{"n_layer": 10, "n_head": 3, "norm_place": "pre", "bias": "all", "tie_embeddings": true, "optimizer": "adam_atan2", "lr_mult_qkv": 0.4, "beta2": 0.99, "warmup_steps": 568, "decay_shape": "linear", "final_lr_fraction": 0.0, "batch_tokens": 65536, "seq_len": 256, "train_tokens": 320000000, "dataset": "wikipedia_en"}
MLP neurons of a small language model. Each row is named by its layer, matrix (down: output weights) and neuron, and shows model dimensions 208-271. Each number is 128 + 24 x the weight over its row's rms, rounded and kept within 0 to 255. A neuron's up and down rows have the sign that makes its largest values positive.
After each neuron's rows, "fires before" lists the tokens most often just after its 100 highest values on Wikipedia text that the model never trained on. A number after a token or word is its count.

L5.down61 [127 108 147 118 135 159 132 121 155 134 123 110 111 122  95 148 100 117 185 192 126 117  92  77 124 157 153 157 128 134 102 148 127 112 155 116 154 135 124 120 105 129 119 116 130 135 109 126 113 100 116 146 150 123 161 142 125 105 152 138 108 119 133 141]
fires before: "t" 14, "ic" 10, "ure" 9, "e" 8, "ed" 8, "ies" 6

L5.down428 [129 105 122 108 144 140 130 158 156 140 153 102 118  87 158 179 185 102 146 134 162 111 104 155 132 140 113 119 130 141 113 113 106 102 138 150 169 137 104 134 117 147 138 118 144 100 121  91 101 161 116 164 136 151  81 122 117 136 160 123 117 131 141  99]
fires before: "\n" 52, "ion" 6, "ign" 4

L5.down560 [122 115  64 115 126 114 118 156 170  72 159  99 138 113 179 100 122 114 158 146 147 117  93  85 123 118 163 168  79 102 177 112 136 122 121 119 138 156 126 143  97 179 146 126 150 113 136  92 120 131 128 121 126  56 141  97  98 117 108  77 126 213 141 166]
fires before: "\n" 60, " a" 10

L2.down32 [138 134 109 150 126 115 115 181 174  89 146 127 170 143  91  83 152  99  92 146 200 140 147 133 132 138 125 110 127 127 145 143 126 143 161 108 104 162 135  80 105 149 157 124 129 125 161 127 163 105 150 138 124 152 127 163 108 143 105 150 131 153 153 171]
fires before: "s" 41, "ş" 9, " S" 5

L5.down123 [123 126 147 161 142 153 112 111 122 102 155  90 164 150  85 110  95 118 118 130 175 123 132 132 170 190  70 160 127  91 114 154 132 137 117 147 125 157 150 132 135 118 121  99 135 137 140 131 129  88 107  83 166 131 102 147 124 104 151 120 129  89 151 136]
fires before: " " 40, "•" 17, " |" 6

L2.down938 [131 128 135 203  69 118 118 121 165 122 149 142 150 127 135 150 153 103 129  91 154  97 150 148 155 115 111 157 121 141  75 144 152 106 139 141 106 123 138 109 116 136 111 106 145 123 138 131 142 115 123 115 155 122 132 134 128 122 113 146 127 108 105 172]
fires before: "-" 65, "\n" 14, "al" 4

L2.down11 [146 146 103 157  98 118 135 100 116 110 138 126 106 126 113 127 128 141 120 152 116 147  94  84 125  85  74 120  97 141 108 136 155 101 119 105 133 103 114 126 156 117 150 167 149 154 197 150  90  98 101 145 148 139 127 138 128 109 140 130 100 103 129 112]
fires before: " of" 16, "ed" 13, "ri" 12, "y" 9, "ing" 9, "s" 7

L4.down496 [144 138 157 119 135 136 131 117 154 135 156  88 121 108 138 152 115 141 130 151 164 142  95 120 136 142 114 157 131 146 101 111 107 159 128 110 121 135  96  80 131 128 102 126 120 118 156 118 131 109 136 139 163 142 124 155 116 145 155 174 105 104 115 109]
fires before: "ed" 18, "ity" 16, "ation" 7, "e" 6, "ally" 6, "ated" 5

L2.down344 [106 151 129 129 135 124 123 143 184 122 108 111  85 141 108 152 110 114 167 133 136 136 149 155  98 123 128 147 130 132 147 119 174  95 113 109 120 157 166 146  96 169 103  93 132 114 159 132 122 152 121 152 107 128  67 117 156 176 153 121 121 142 115 115]
fires before: "\n" 94

L2.down231 [126 148  86 104 108 109 127 159 152 110 131 115 134 150 137 170 132 159 119 132 150 180 132 105 114 141 103 128 119 117 109 119 172 138 178 148 131 142  91 180 161 163  86 172 128 125 133  96 123 108 126 119 119 123 120 112 119 105 151 116 131 114 154 107]
fires before: " the" 35, " " 8, "ten" 6, "t" 5, " Jo" 4

L5.down634 [130  96 125 126 157 151 141 111  91 133 164 123 157 124 143 137 172 164 110 160 104 130 148 145 141 116 145 122 137 120 133 129 150 158 149 125 135 150 154 159 158 115 145 139  95 103 154 132 143 168 132 145 102 107 158 128 112 114 104  74 119 132 126  88]
fires before: "er" 28, " Africa" 10, "west" 7, "east" 7, " Car" 4, " of" 4

L4.down22 [152 100 145 123  99 129 157 145 122 142 113 150 183 147  99 109  95 114 173 122  84 154 160 129 151  88 124  97 138 125  86 109 143  95 122 126 120 133  93 138 109 137 124 136  86 142 145 156 132 128 130 149 128  94 119  96 134 119 116 129  95 145 131 140]
fires before: "\n" 66

L4.down181 [145 138 134 187 106  91 146 132 131 117 146 134 113 132 116 129 143 117  77 117 142 124 128 132 137 131 124 146 138 142 138 154 138 113 178 114 125 161 232 127 136 113 153 150 148 145 175 133  95 110 136 155 132 116 114  89 136 149 153 110 157 129 114 104]
fires before: " 19" 40, " 2015" 9, " 2016" 5, " 18" 5

L4.down576 [158 143 166  97 133 102 144 162  92 125 155 137 148 113 109 128 139 102 142 133  89 100 147 100 121 151 157 127 156 129 122 129  74  98 116  91 165 166 138 142 137 120 135 131 164 105 119 123 151 154 127 109 148 150 118 133 102 125  95 160 174 132 116  88]
fires before: "\n" 28, "-" 21, " the" 9, "fer" 4

L4.down863 [120 154 146 141  99 101 132 126 114 163 175 136 167 139 100 163 119 152 135 143 127 159 135 151 138  85 129 118 126 160 127 129  59  69 128 127 143 185 102 124 144 134 139 161 183 106 130 142 167 137  95 129 166 111 139 170 130 109 119  98 103 108 130 163]
fires before: "\n" 88, "-" 4

L2.down282 [136 140 131 170  98 108 131 151 150 112 148 135 149 143 113 165 143 133 102 140 119 115 114 132 142 121 151 175 142 112 149 136 103 139 133 100 120 167 101 130 142 145 108 105 134 113 118 154 133  80 146 142 140 143 179 107 129 142  85 126 101 142 145 138]
fires before: "\n" 48, "-" 42, "|" 4

L5.down762 [152 112 177  93 142 132 107 108 128 171 130 142 128 114 157 123 155  84 121  88 114 102 163 143 132 122 141 116 123 167 166 139 138 115 131 121 136 135  99 140  85  98  98 111 169 141  39  95 131 113  94 160 130 152 102 157 142 126 142  98 124 109 121 159]
fires before: "s" 55

L2.down999 [123 156  96 139 154 121 118 125 119 114 141 168 155  88  92 161 121 109 155 112 155 115 140 158 153 128  83 137 142 133 150 147 140 109 132 142 105 140 117  99 127 116 159 140 124 155 166 134 136  97 145 142 120 115 144  71  94  93 136 114 112 155 114 182]
fires before: "n" 14, "y" 11, "tin" 9, "t" 8, "ro" 8, "in" 5

L5.down822 [123 181 101 153 121 152 135 185 115 132 155 164 151  89 117 158 146 168 117  97 124 110 121 148 115  93 179 168 141  80 157 132 113 150 151 140 116 109 113 168 125  95 135 133 152 134 111 113 112 109 150 114 142 153 156 121 115  96 128 146 141 112 152 126]
fires before: "-" 42, "|" 7, " medal" 6, " |" 6

L5.down821 [131 117 156 154 132 112 107 144 125 152 136 129 155 123 129 186 173 119 145 114 148 179 153  93  70 117 120 110 172 140 159 131 119 151  93 135 173 107 161  98 129  96 106 115 132 172 136 110 152 140 123 133 110 149 148 136 129 108 142 112 137 101 152 138]
fires before: "-" 26, "°" 23, "″" 17, "\n" 12

L5.down114 [161 146 158 111 107 109  99 148 123 101 134 117 105 148 108 114 128 144  99 163 112 148 157 149 131 100 149 141 120 113 104 140 108 164 113 143 171 114 133 106 113  99  99 126 138 109 167 103 133 154  74 123 113 137 113 146 152 142 172 147 108 119 126 114]
fires before: "ed" 17, "e" 13, "ted" 8, "p" 5, "ing" 5, "tion" 4

L5.down348 [130 117 137 153 121 114 126 173 119 165 116 131  81 112 120 112 156 119 103 127 127 137 105 172 117 113 141 132 111 146 106 124 103 110 134 122 164 186 105  87 122 101 135 144 103 120 135 129 125 128  99 118 168 128 129 123 145 119 137  74 131 167 127 140]
fires before: "\n" 93

L2.down506 [128 133 114 170 131 141 140 128  99  98 134 111 144  85  80 155 131 135  84 141 163 127 152 147 120 137 131 159 120 105 171 117 146 116 125 150 105 111 119 137 121 105 137  98 154 106 131 145 145 128 191 145 162 136 104 123 153 158 102 157 140 155 148  94]
fires before: "al" 19, "et" 12, "f" 10, "ally" 5, "ate" 5, "ent" 4

L2.down736 [120 103 104 140  91 115 147 136 125 147 117 136 155 102 152 159 183 112 166  98 149 161  70 126 124 106 140 137 151 149 100 115 111 132 136 116 139 130 171 127 120  88 120 158 102 130 122 102 138 168 135 166 124 154 119 134 125  83 100 127  89  79 128  79]
fires before: "\n" 44, "s" 5, "ing" 5, "ri" 5, "ist" 4

L5.down367 [135 156 110 138 154 150 138 140 119 101 189 127 145 156 145 187 164 157 148 119 140 131 103 101 127  90 151  82 127 112 135 113 160 100 100 171  92 132 126 138 125 136 152 132 132 153 133 146 165  99 152 133  87 116 101 173 125 154 140 140 130 136 117 146]
fires before: "mp" 12, "le" 9, "st" 8, "er" 8, "en" 7, "t" 7

L4.down84 [132 115 119 124 174 136 139 100 140 144 115  97 119  86 119 137 144 160 142 157 146  98 126 151 171 142  62 167 127 114 121 102 118 140 139 142 160  97 116 126 103 157 130 138  76 137 123  83 153 121  94 162 132 117 159 130 105 173 174 197 135  95 155 146]
fires before: "ion" 15, ";" 11, "al" 7, "ed" 7, "e" 6, "i" 4

L2.down16 [ 98 169  71 161 133 101 131 112 111 108 148 141 184  88 149 119 122 159  83 156 155  81 131 158 127 162  92 125 127  83 137  97 132 113 161 158 156 137 120 132 177 152 129 120 165 106 131 132 133 121 163 141 109 129 120 103  86 157 125 112 117  96 130 156]
fires before: "d" 17, "ic" 14, "t" 9, "y" 8, "me" 7

L4.down640 [139  92 147  70 150 129 159 112 115 163 133 117 154 162 145 144 113 124 145 133 124 109 137 129 151 132  76 152 124 111 161 159 139 149 115 129 134 153 142 122 157 145  55  69 128 151 141 121 113 165 108 125 172 130  94 176 158 111 109 125 148 114 148 132]
fires before: "ed" 19, "A" 14, "y" 8, "in" 6, "S" 4

L2.down328 [141 118 140 136 138 121 141 144 118 104  99 134 191 114 112 125 176 107 197 102 171 150  87 112 161 141 140 147 105 118 151  90 107 132 124 125 124 108  86 110 146  91  82 123 149 144  99 100 100  93 105 108 155 160 100 129 119 127 166 111 107 124 138 152]
fires before: " " 31, " \"" 10, " |" 6, ";" 5, "y" 5

L5.down139 [ 88 123 169 134  96 132 136 128 106 152 119 117 150 138 138 167 135 155  91 167 116 110 133  94 105 113 112 111 158 144 151 133 123 166 118 157  89 119 161 145 150 102 130  93 153 144 108 116 146  97 113 135 110 138 139 128 137 143 127 101 139 108 138 114]
fires before: "-" 44, "|" 13, "\n" 8, "ence" 4, "round" 4

L2.down78 [153 103 134 158 123 101 146 148 159 143  92 120 148 151  46 109  62 144 138 140 108 153  95 167  99 111 138 157 115 132 123 145 114 127 116 115 121 159 146 109 118  83 135 154 120 128 135 130 146 128 116 172  96 157 161  78 113 179 132 100 135 162 126 140]
fires before: ")" 12, "." 12, "," 11, ")," 9, ":" 9, " |" 7

L2.down780 [111 166 145 152 111 125 111 134 123 113 108  97 106 145 147 133 156 114 104 153 113 106 190 150 128 139 150 119 141 175  98 176 155 119 201 124 144 126 155 108 106 158 110 137 140 158 118 133 122 115 108 158 117  95 112 122 108 173 144 102 164 110 105 132]
fires before: "s" 83

L5.down537 [128 135 105  98 118  71 108 101 161 156  83 131 105 147 126  90 118 181 146 113 135 161 188 126 107 159 100 115 128 155  99 111 152 114 150  70 139 138 115 123 138 108 137  80 154 134 163 125 126 164 140 126 126 124  96 124  59 124 109 127 116  77 138 140]
fires before: "t" 24, "d" 15, "tt" 8, "de" 5, "ct" 5, "st" 5

L5.down526 [140 117 124  92 118 111  96 113 132  88 130 144 154 128 120 106 107 100  98 129 117  98 130 146 138 140 103 119 138 150  93 135  95  97 135 130 118 144 116 131 122 173 128 127 125 162 144 135 155 126 138 127 137 127 141  97 151  86  99 118 158 120 151 184]
fires before: "s" 21, "ed" 21, " the" 9, "ted" 8, " a" 8

L4.down752 [153 143 161 177 154 142 130 138 120 172 126 111 103 147 152 104 148 114 161 117 134 148 120 127 161 132 107 110 178 122 132 107 113  57 171 158  89 142 183 152 119 121  90 124 161 145 155 139 121 162 119 120 165 106 132 180 122 160  92 111 149  97 151 128]
fires before: ":" 17, "C" 16, " (" 11, " " 8, " U" 7

L5.down859 [127 144 142 160 155 115 109 132 138 158 124 119 145  97 122 108 140 155 155 109 146 127 157 181 174 119 118 143  80 126 146 115 115  97 127  88 115 163 127 128 167 114  81 116 109 156 127 116 138 108 134 135 110 166 163 121 134 108 109 126 111 135 130 123]
fires before: "ment" 27, "th" 9, "ute" 9, "ct" 5, "led" 5, "in" 5

L2.down234 [145 143 116 118 143 160 145 112  94 121 146 106 137  97 135 168 180 122 136  56 104 143 114 100 121 129 128 114 136 129  90 154 105  90 121 140 117 102 160 129 113 129 181 178 126 159 125 121 105 117  99 134 139 140  94 159  99 155 143 106  64 135 151 129]
fires before: " |" 33, "ers" 10, "er" 10, "al" 8, "e" 7, "ction" 4

L5.down615 [148 130 119 157  86  78 141 132 118 134 172 110 117 141  84 122  94 109 143 107 113 105 114 121 166 156 111 121 158 128 110 115 133 111 161 127 150 108 129 138 161 152 129 106 121 151 141 112 135 136 124 126 104  77 116 182 149 169  96 103 126 137 141 117]
fires before: "\n" 25, " He" 17, " The" 12, " A" 7, " On" 6

L2.down87 [130 145 115 124 137 153 119 141 110 130 136 153 147  87 144 186 155 137 161 146 180 147 149 126 114 163 112 105 170 176 128 142 158 158 119 120  92 114 151  96 120 144 149 108 108 123 121 136 118 113 169 149 137  98 143 133 145 133 107 123 165 125 166 161]
fires before: "s" 34, "g" 11, "al" 9, "ed" 7, "." 4

L2.down707 [ 85  95 123  70 140 147 133 117 147 177 112 139 135  87 167 122 138  93 135  70 110 165 156 137  76 128 102 125 166  95  92 101 107 105 110 118 155  88 166 117 155 117 145 136 133 206 149 138  98 111 121 154  95  91 118 120 113 123 170  95 133 127 164 130]
fires before: "\n" 75, "al" 8

L4.down566 [132 156 149 137 121  93 152 130 115 169 144 124  88 112 119 141 128 146 130 138 137 142 105 144 120 159 135 142 100 168 119 118 117 121 127 129 151 138 100  99 109  98 133 135 116  91 120 121 150 123 111 157 140  76 159 136  97  91 123 164 135 130 114 167]
fires before: "al" 17, "ation" 16, "ic" 9, "ies" 7, "y" 5, "ations" 5

L2.down768 [155 140 108 133 143 153 106  66 142 136  92 141 171  97  64  97 108 147 146 160 166 132 120 130 102 181 137 116 154 115 139 150 159 110 137  89  92 105 129 119 107 154 149 128 116 121 139 160 131 129 121 100  85 158 134 108 116 153 108 148 136 115 135 123]
fires before: "," 31, "." 22, "ign" 5, "pen" 4

L2.down355 [151 152  91 155 120 144 103 156 129 158 100 145 158 100 146 121 135 144 109 147  89 161 101 146 139 142  88 101 107 150 118  87 127  78 131 111 143 106 160 112 119 137 150 162 129 137 175  84 151 147 123  89 116 112 144 125 112 121 137 106 112 116 114 149]
fires before: "\n" 58, "American" 5, " Co" 5, "The" 4, ")" 4

L4.down540 [177 162 129 161 118  99  92 160 129 130 106 123 166 111 168 115 122 149 177 132 146 138 140 146 125 137 146 134 146 145 173 149 114 131 153 115 118 154  86 141 136 106 120  96 125 152 134 161 150 135  97  94 102 140 153 159 113 143  98  86 143 105 124 119]
fires before: "\n" 23, "od" 8, "ary" 7, "y" 7, "ine" 5

L2.down230 [156  92  86 101 133 147 124  76 209 139 125 114 128 147 111 157 133 116 126 124 187 167 157 108 118  97 105  85  81 110 144 130  58 112 117  99 168  93 132 114 118 121 127 132 183 120 145 118 124 155  98 120 141 119 160 127 135 121 159 147 102  96 125 105]
fires before: "ro" 13, "ed" 9, "qui" 8, "co" 8, "e" 8, "ran" 7

L4.down600 [187 133 108 124 104 133 118 126 104 132 111 128 131 175 110 129 142 100 142  99 111 130  88 156 139 169 143  75 130 102 100  84  99  99 142 139 151 154 147 116  84 130 145 149 116 121 198 130 122  93 136 148 118 147  87 117 117 100 109 161 124 124 129  71]
fires before: "der" 14, "d" 12, "ed" 9, "i" 7, "c" 6, "ist" 5

L5.down983 [131 126 146 118  74 112  98 138 168 157 126 146 153 123 133 138  79  96 113 192 178 110 136 145  95 141 133 140 149 134 170 143 126 161 155 119 138 129 100 122 137 131 112 161 137 105 114  91 127 101 110 140 128 140  93 131 129 124 161 137 128 115  96 160]
fires before: "′" 37, "|" 14, "|---|---|" 4

L2.down227 [ 88  98 124 111  95  98 151 132 108 162 163 154 116 102 119 125 172 124 129 128 139 135 117 153 152 139 115 154 176 136 104 145 108  90 147 128 135 135 150 135  98  88 123  89 145 122 167 145 130 112 131 150 104  90 134 117  86 136 126 123 144 132 102 145]
fires before: "ing" 11, "ion" 10, "t" 10, "ed" 9, "d" 7, "un" 6

L2.down115 [131 150 156 135 110 154 115 128 153 133  73  96 129 123 136 124 129 110 139 104 135 106 106 153 144 126 122 139 114 118 114 105  89 100 124 118  91 156 168 111 148 130 112 116 143 154 140 110 131 134 110 139 102 131 139 106  56 103 138 146 143 113  89 156]
fires before: "u" 16, "ide" 11, "te" 10, "ign" 7, "um" 6, "er" 4

L5.down10 [ 83 142 101 161 136  67 104 116 147 135 129 121 126 122 106 143 150 119 134 153 140 160 103 143 136 163 158 177 112 169 119 150 171 122  94 100 124 137 101 141  88 133 160 152  98 175 139 128 131 108 142 151 155 142 134  93 129 156 147 102 140 143 127 165]
fires before: "s" 72, "ve" 8, "re" 4, "." 4

L2.down378 [137 146 164 102 119 113 152 128  92 160 146 155 163 140 111  89 169 126 145 106 105 134 129 101 149 158 144 132 134 125 148 124 149 112 129 157 143 156 101 131  94 102 130 118  89 116 116 131 129  97 121  95 117 125 128  92  58 142 123 133 138 136 124 135]
fires before: "ical" 14, "er" 14, "ia" 10, "ic" 8, "al" 4, "ist" 4

L5.down173 [118 124 110 118 159 113 169 103 129 139  54 141 120 126 135 106 149 112  96 130 134 125 145 164  91 125 136 107 139  90 136  94 135  97 129 175 202  77 156 141 180 142 167 126  98 110 132 112 132  80 126 118 118 143 157  97 127 121 127 163 129 134 119 107]
fires before: "=" 20, ":" 14, "y" 5, "ence" 4, "I" 4, "S" 4

L5.down432 [143 152 101 133 118 122  92 134 140 124 122 103 112 136 146  99 171 114 108 136  81 148 150 160 145 128 118 122 111 105 144 119 155  93 132 138 153 122 132 119 125 141 112 143 125 122  92 143 123 121 109 148 129 159 107 110 147 135 146 161 166 126 129  63]
fires before: "s" 39, "ve" 14, "re" 4

L4.down31 [110 150 127 115 144  99 160 147 114 116  82 104 113 105 141 123 127 114 121 140 130  92 126 123 124  85 101  98 130 105 157 101  94 139 139 118 108 148 141 139 145 145 120 195 104 129 118 136 137 124 145 134 112 157 144 144 137 138 155 145  81 173 124 144]
fires before: "ian" 19, "ia" 18, "a" 12, "an" 5, "et" 5, "ium" 4

L5.down980 [146 104 159 110 170 126 114 138 112 134  78 130 151  97 115 149 103  94 145 112 120 129 136 137  76 113 124  82  88 137 100 142 103 137 118 128  89 138  83 107 153 140 144 133 153 134 128 135 117 141 128  92 113 126 129  82 149 130 135  84 157 120 103 131]
fires before: "\n" 65, " was" 11, " an" 8, "born" 4

L5.down396 [128 149 139 116 141 176 117 105 114 166 145 149 154 134 146 141 125 118 137  99 128 115 105 144 115 113  99 174 132 158 120 132 151 134 107 112 120 165  90 148 131 107 175 126 128 137 134 143 166 129 114 126 126 181 128 127 127 132 163 104 110 132 165 107]
fires before: "-" 24, "T" 14, "\n" 9, " co" 6, " U" 5, ":" 5

L4.down613 [119 169 149 165 112 130 112 135 101 149 101 114 118 129 110 164 155 126 141 153 165 104 121 121  95 152 140 132 139 138 111 124 118  99 115 156  75 114 110 157  70 141 145 109 162 133 133 116 102 145  81 116 143  93 153 148 136 158 117 136 140 129  90 157]
fires before: "al" 28, "ally" 8, "gue" 6, "er" 6, "o" 5, "an" 4

L5.down834 [149 124 125 136 139 116 131 145 106 135 103 115 120  75  92 144 161 125  81 135 130 112 145 123 115 132 115 111  64 133 147 142 135 129 149  83 127 191 128 100  78 136 164  89 142 166 176 100 153 105 135 146 110 123  93 146 107 112 126 161 129 142 120 127]
fires before: "s" 25, "son" 6, "man" 6, "se" 5, "ted" 4, " co" 4

L5.down568 [109 104 119 135 135 125 114 157  99 108 100 101 135 159 141 157 122 132 125 168 145 115 135  81 113 124 157  69 111 126 105 163 124 154 103 127 132 145  99  96 116  81 113 108  94 187 138  83 124 145 138 152 123 101 150 130 129 114 158 169 116 122 144 117]
fires before: "ly" 20, "ro" 11, "in" 7, "li" 7, "u" 6